config.yaml
intermediate_size: 704
hidden_act: "swiglu"
norm_eps: 1e-06
MLP neurons of a small language model. Each row is named by its layer, matrix (down: output weights) and neuron, and shows model dimensions 64-127. Each number is 200 + 40 x the weight over its row's rms, rounded and kept within 0 to 999. A neuron's up and down rows have the sign that makes its largest values positive.
A block is one neuron, or neurons of one layer that tend to fire together. Before each block is what it responds to, as a language model described it from the Wikipedia text at the highest values.

Word-initial fragments, year digits
L3.down75,233,230,216,178,210,221,205,174,228,204,189,210,303,197,202,194,267,213,183,171,179,163,231,122,132,181,263,230,185,169,207,243,272,274,157,191,104,189,254,138,148,254,234,221,244,146,182,180,151,190,268,229,230,147,230,207,196,179,218,175,223,158,153,290
L3.down130,263,248,168,223,209,178,238,198,278,187,187,201,224,246,120,157,204,140,106,216,204,207,191,161,213,206,211,216,123,210,231,148,234,189,199,182,161,155,209,126,177,196,179,250,206,121,170,174,191,200,173,197,231,89,179,267,201,281,172,192,171,284,207,257
L3.down154,200,145,204,218,202,137,80,228,250,223,187,157,183,216,161,153,184,280,212,170,222,169,252,232,187,142,235,232,155,228,221,250,205,121,140,190,232,191,268,221,197,257,234,250,187,222,191,192,218,238,173,213,152,214,186,194,231,199,255,185,202,182,266,174
L3.down215,166,140,248,178,206,166,206,271,126,212,249,211,197,235,236,143,193,174,192,209,223,221,95,181,137,182,176,229,172,174,139,154,109,202,198,228,232,209,272,238,172,157,178,238,242,254,224,248,236,215,240,201,177,166,253,158,214,219,196,227,185,141,186,252
L3.down222,207,239,174,128,227,250,205,217,205,168,172,197,207,278,157,178,220,232,110,220,129,202,250,202,152,205,232,241,194,211,105,122,161,168,206,235,147,293,137,208,187,173,183,171,223,229,202,136,266,255,216,174,147,224,201,149,181,193,216,170,234,162,212,207
L3.down267,207,236,192,237,238,104,153,237,231,170,244,186,176,243,151,239,176,201,263,214,191,166,192,175,206,187,128,204,234,130,130,221,209,255,160,185,238,238,183,182,183,189,169,208,137,226,250,208,261,244,161,286,205,169,223,196,202,172,132,184,170,209,214,164
L3.down276,217,168,199,223,240,212,261,187,169,203,186,192,224,211,185,261,127,214,147,198,240,119,107,171,232,142,191,116,194,208,238,260,252,230,144,196,216,271,138,248,216,235,182,201,141,236,207,208,217,179,157,219,223,201,188,188,221,223,186,225,221,213,197,191
L3.down357,202,265,187,239,196,158,230,190,302,235,244,153,168,259,201,230,219,146,224,243,211,267,188,246,199,160,139,216,159,211,168,108,213,194,111,173,223,225,317,159,225,204,218,198,188,190,166,202,183,173,147,195,168,245,263,214,150,221,208,137,112,187,185,204
L3.down362,206,248,157,187,188,136,221,168,218,213,220,163,196,214,153,223,210,181,180,175,179,221,170,230,215,207,163,210,164,295,188,220,181,120,180,202,230,243,161,264,173,317,129,210,272,213,146,201,220,175,195,160,193,172,193,222,152,244,161,193,162,233,305,160
L3.down414,200,172,156,90,202,87,212,164,209,152,224,210,241,204,204,216,245,195,109,274,214,168,252,197,204,118,286,252,196,178,258,216,183,218,131,205,116,206,236,204,183,183,204,279,240,211,262,225,201,174,240,154,288,201,194,200,248,177,251,221,179,185,223,135
L3.down499,248,203,210,210,216,218,255,166,205,252,173,153,113,193,210,220,153,159,245,202,223,159,254,246,159,149,217,172,194,214,211,143,183,193,202,218,145,184,211,181,235,192,256,186,153,226,254,191,210,212,148,161,167,176,122,257,153,226,217,196,163,207,209,131
L3.down565,214,252,133,304,174,127,237,147,171,247,251,201,181,191,205,140,174,223,144,231,291,174,168,259,223,150,174,189,192,161,194,216,196,217,121,117,254,234,206,192,187,164,218,261,225,250,249,193,216,181,205,186,168,227,149,180,252,159,142,195,171,189,258,156
L3.down588,122,216,209,223,223,232,182,198,144,233,224,168,174,239,193,148,301,115,168,182,182,234,124,229,180,187,171,207,201,143,185,252,261,219,162,166,195,232,171,222,221,266,222,190,204,232,183,115,186,207,223,192,174,200,161,228,210,281,184,197,226,165,236,166
L3.down647,182,147,146,190,212,200,202,213,247,190,258,186,203,180,276,221,149,174,164,233,157,268,220,224,219,233,245,179,234,252,147,224,250,203,148,140,214,226,279,179,209,218,184,230,175,152,169,227,195,204,200,218,207,231,210,255,250,253,141,152,166,142,164,174
L3.down669,223,230,131,256,201,140,187,226,227,230,244,197,171,261,163,175,240,226,191,174,119,174,190,228,233,190,205,164,155,186,198,220,251,201,195,253,145,156,176,212,218,240,276,264,136,187,204,173,256,183,197,215,167,243,286,206,185,196,118,173,95,190,187,228
L3.down695,188,232,188,266,212,202,232,201,164,259,219,201,155,172,212,146,304,290,167,212,150,231,274,163,217,226,258,190,176,204,247,217,209,175,142,212,179,216,191,105,230,222,165,242,138,159,231,216,210,168,241,227,180,159,318,209,180,190,185,135,172,132,177,261

Clause-start subject pronouns
L4.down509,208,168,248,171,175,231,157,180,148,229,189,186,179,209,219,196,198,177,201,175,259,184,204,163,208,182,256,159,283,172,277,242,238,234,184,255,219,201,287,155,202,189,272,244,185,104,151,177,224,152,157,207,179,232,199,217,182,167,130,161,229,280,228,221

Year second digit
L10.down27,251,221,206,151,239,216,222,170,172,222,233,132,193,126,169,214,139,220,181,197,177,236,186,260,177,225,190,263,117,211,153,217,204,245,195,251,239,225,219,193,161,226,203,233,187,198,149,169,233,224,204,246,145,203,216,155,188,143,273,138,195,235,185,242
L10.down280,232,215,238,240,163,189,206,148,167,259,303,248,198,209,185,203,114,222,186,160,208,196,77,189,240,223,178,300,233,205,148,165,202,193,172,170,132,173,185,244,127,263,207,244,272,166,238,203,240,168,144,204,199,184,222,178,130,206,252,199,309,238,224,191
L10.down371,225,193,127,209,264,163,137,196,158,233,202,176,261,146,205,195,157,91,205,201,251,191,190,171,201,194,173,201,194,189,181,172,215,179,188,186,184,219,131,211,207,189,206,240,139,137,246,154,194,295,286,222,178,195,132,178,112,243,97,214,217,168,180,157
L10.down565,237,268,210,169,222,156,147,151,273,165,175,298,248,272,203,118,173,168,229,193,209,223,165,176,229,236,190,113,185,195,239,261,254,233,236,223,179,275,227,193,253,221,188,222,191,193,215,196,162,174,167,253,262,134,234,183,223,208,189,166,177,201,125,218

Pronoun "it" subjects
L3.down20,204,189,291,215,195,221,240,168,192,277,119,221,194,232,230,183,221,204,168,180,211,170,167,166,119,245,186,214,213,212,203,218,192,247,249,155,209,172,206,166,135,234,201,216,187,212,186,236,227,233,254,223,232,140,204,147,193,204,211,226,217,143,156,153
L3.down34,220,198,195,183,254,224,152,166,197,210,225,213,228,172,205,201,136,159,195,234,192,207,152,219,209,228,210,204,142,182,187,149,252,236,229,269,258,222,210,214,211,190,206,175,110,196,143,223,235,150,238,180,189,189,293,237,175,246,256,175,259,199,225,176
L3.down64,238,172,191,204,197,239,237,207,246,220,124,108,150,144,172,224,195,191,206,176,219,108,167,223,223,196,239,219,211,266,135,230,275,262,191,172,226,155,205,175,187,245,210,233,243,108,203,218,251,200,197,334,152,182,198,191,232,243,158,140,232,264,200,214
L3.down70,243,168,200,172,217,183,231,149,183,160,177,174,179,172,194,177,194,138,270,207,192,164,135,220,179,261,272,150,224,202,272,188,183,201,164,214,172,249,233,162,182,256,226,188,198,148,227,191,217,170,202,269,162,228,204,194,217,229,127,197,219,280,256,164
L3.down86,205,213,152,194,151,152,213,202,263,160,264,146,212,201,163,210,213,152,214,229,194,167,224,163,262,198,169,236,196,197,272,158,207,252,189,197,45,236,182,148,210,220,270,132,168,216,162,217,208,200,106,207,206,232,240,205,193,261,176,201,185,190,131,178
L3.down87,198,157,259,252,186,154,198,156,204,159,266,177,165,219,237,161,197,141,180,139,224,163,207,344,167,202,236,173,244,176,161,170,228,168,141,212,170,202,162,162,234,163,225,138,181,154,166,164,179,223,258,286,202,112,268,213,226,160,222,192,80,248,256,197
L3.down101,180,232,215,261,199,157,202,179,83,195,134,201,117,267,143,162,168,154,152,170,213,263,241,176,278,211,200,121,205,222,191,233,215,198,187,158,192,180,252,161,139,189,179,201,209,181,219,180,159,207,186,226,218,113,222,185,168,212,143,235,222,208,200,179
L3.down159,201,160,196,223,254,160,261,317,168,161,252,157,206,195,183,219,164,152,174,145,268,183,173,213,207,215,197,186,256,224,218,149,174,220,159,160,205,154,138,212,193,104,248,211,185,206,250,245,216,155,192,215,153,250,205,225,93,205,273,250,214,185,195,132
L3.down285,239,217,145,131,239,148,152,272,207,141,156,322,161,224,177,145,207,152,236,198,204,207,282,193,173,257,194,196,282,163,248,163,231,223,178,273,303,187,187,169,189,186,194,214,149,115,229,144,242,212,163,161,204,227,194,246,105,233,195,266,267,202,203,226
L3.down316,199,217,191,254,141,196,166,186,179,156,185,266,214,212,212,181,223,197,224,152,170,166,183,199,170,140,161,213,220,157,189,171,241,214,161,137,192,193,157,125,184,196,234,140,167,215,202,248,266,214,169,181,231,263,219,233,227,255,175,202,189,193,238,108
L3.down384,149,150,141,245,240,139,286,133,240,256,176,191,223,166,205,114,221,164,185,220,132,241,208,200,236,263,231,253,253,262,204,197,184,190,100,76,187,153,191,153,214,197,130,248,248,206,216,172,110,251,176,212,182,196,191,216,130,235,259,164,259,205,136,185
L3.down391,207,176,206,157,239,226,225,231,181,212,225,204,194,258,200,201,149,165,185,149,262,240,274,138,186,226,208,228,173,219,211,192,219,154,187,158,190,199,193,209,196,216,148,236,191,181,212,167,177,187,197,271,205,199,168,248,171,223,156,171,166,246,175,216
L3.down569,227,178,187,232,218,186,190,177,201,264,191,154,170,214,148,233,174,179,164,196,148,198,217,228,157,161,261,232,228,256,140,230,194,169,189,224,145,208,192,193,284,158,172,182,203,120,222,121,186,162,260,249,200,178,243,240,128,205,185,211,187,213,178,155
L3.down603,164,212,235,149,154,172,166,175,210,163,191,214,253,172,235,270,197,178,165,122,214,208,260,215,188,170,188,225,221,213,250,133,157,278,212,224,237,243,202,127,235,187,192,208,233,193,172,237,235,224,191,201,226,242,262,177,169,199,205,229,212,202,247,212
L3.down662,232,218,223,248,249,162,223,118,238,290,199,155,189,156,189,194,193,173,166,210,220,233,147,216,217,232,222,168,175,191,214,161,184,238,209,180,148,243,166,211,186,263,147,295,197,253,225,211,143,150,202,310,171,167,220,199,299,202,210,245,278,195,180,126
L3.down668,194,125,237,227,145,184,218,149,190,215,261,197,232,98,228,160,149,184,165,230,194,240,253,207,172,221,161,158,159,212,290,207,170,226,193,206,249,251,155,91,229,230,171,219,233,246,219,150,266,224,220,220,184,200,145,213,251,263,272,195,195,229,209,134

Anaphoric clause subjects
L10.down51,230,157,169,158,188,204,186,130,221,216,197,185,183,179,249,128,207,233,130,184,177,211,307,234,244,208,214,157,187,284,198,257,215,181,149,213,261,160,170,177,209,194,123,274,264,181,219,256,218,219,236,213,160,241,156,213,211,138,181,163,183,209,207,224
L10.down81,169,311,213,280,207,154,185,271,191,202,215,190,173,168,167,238,250,216,139,234,242,133,242,233,204,286,185,178,106,173,215,268,166,202,184,193,216,216,196,181,234,210,156,173,182,182,258,233,164,137,170,147,241,214,190,215,124,238,166,204,238,209,155,134
L10.down432,204,194,114,220,123,155,185,223,259,124,194,218,198,146,174,159,214,290,180,274,267,203,66,122,189,170,255,218,194,220,171,223,223,153,186,238,219,152,161,198,198,150,203,173,232,187,209,206,160,270,212,169,161,230,262,162,212,229,154,180,197,233,204,204
L10.down597,197,199,216,199,176,228,125,188,207,193,190,223,158,126,169,237,200,202,175,207,193,175,211,147,179,95,163,259,209,256,192,223,197,193,188,227,186,197,205,277,224,250,199,264,171,166,167,247,186,214,179,157,184,214,203,187,201,210,211,195,210,302,178,185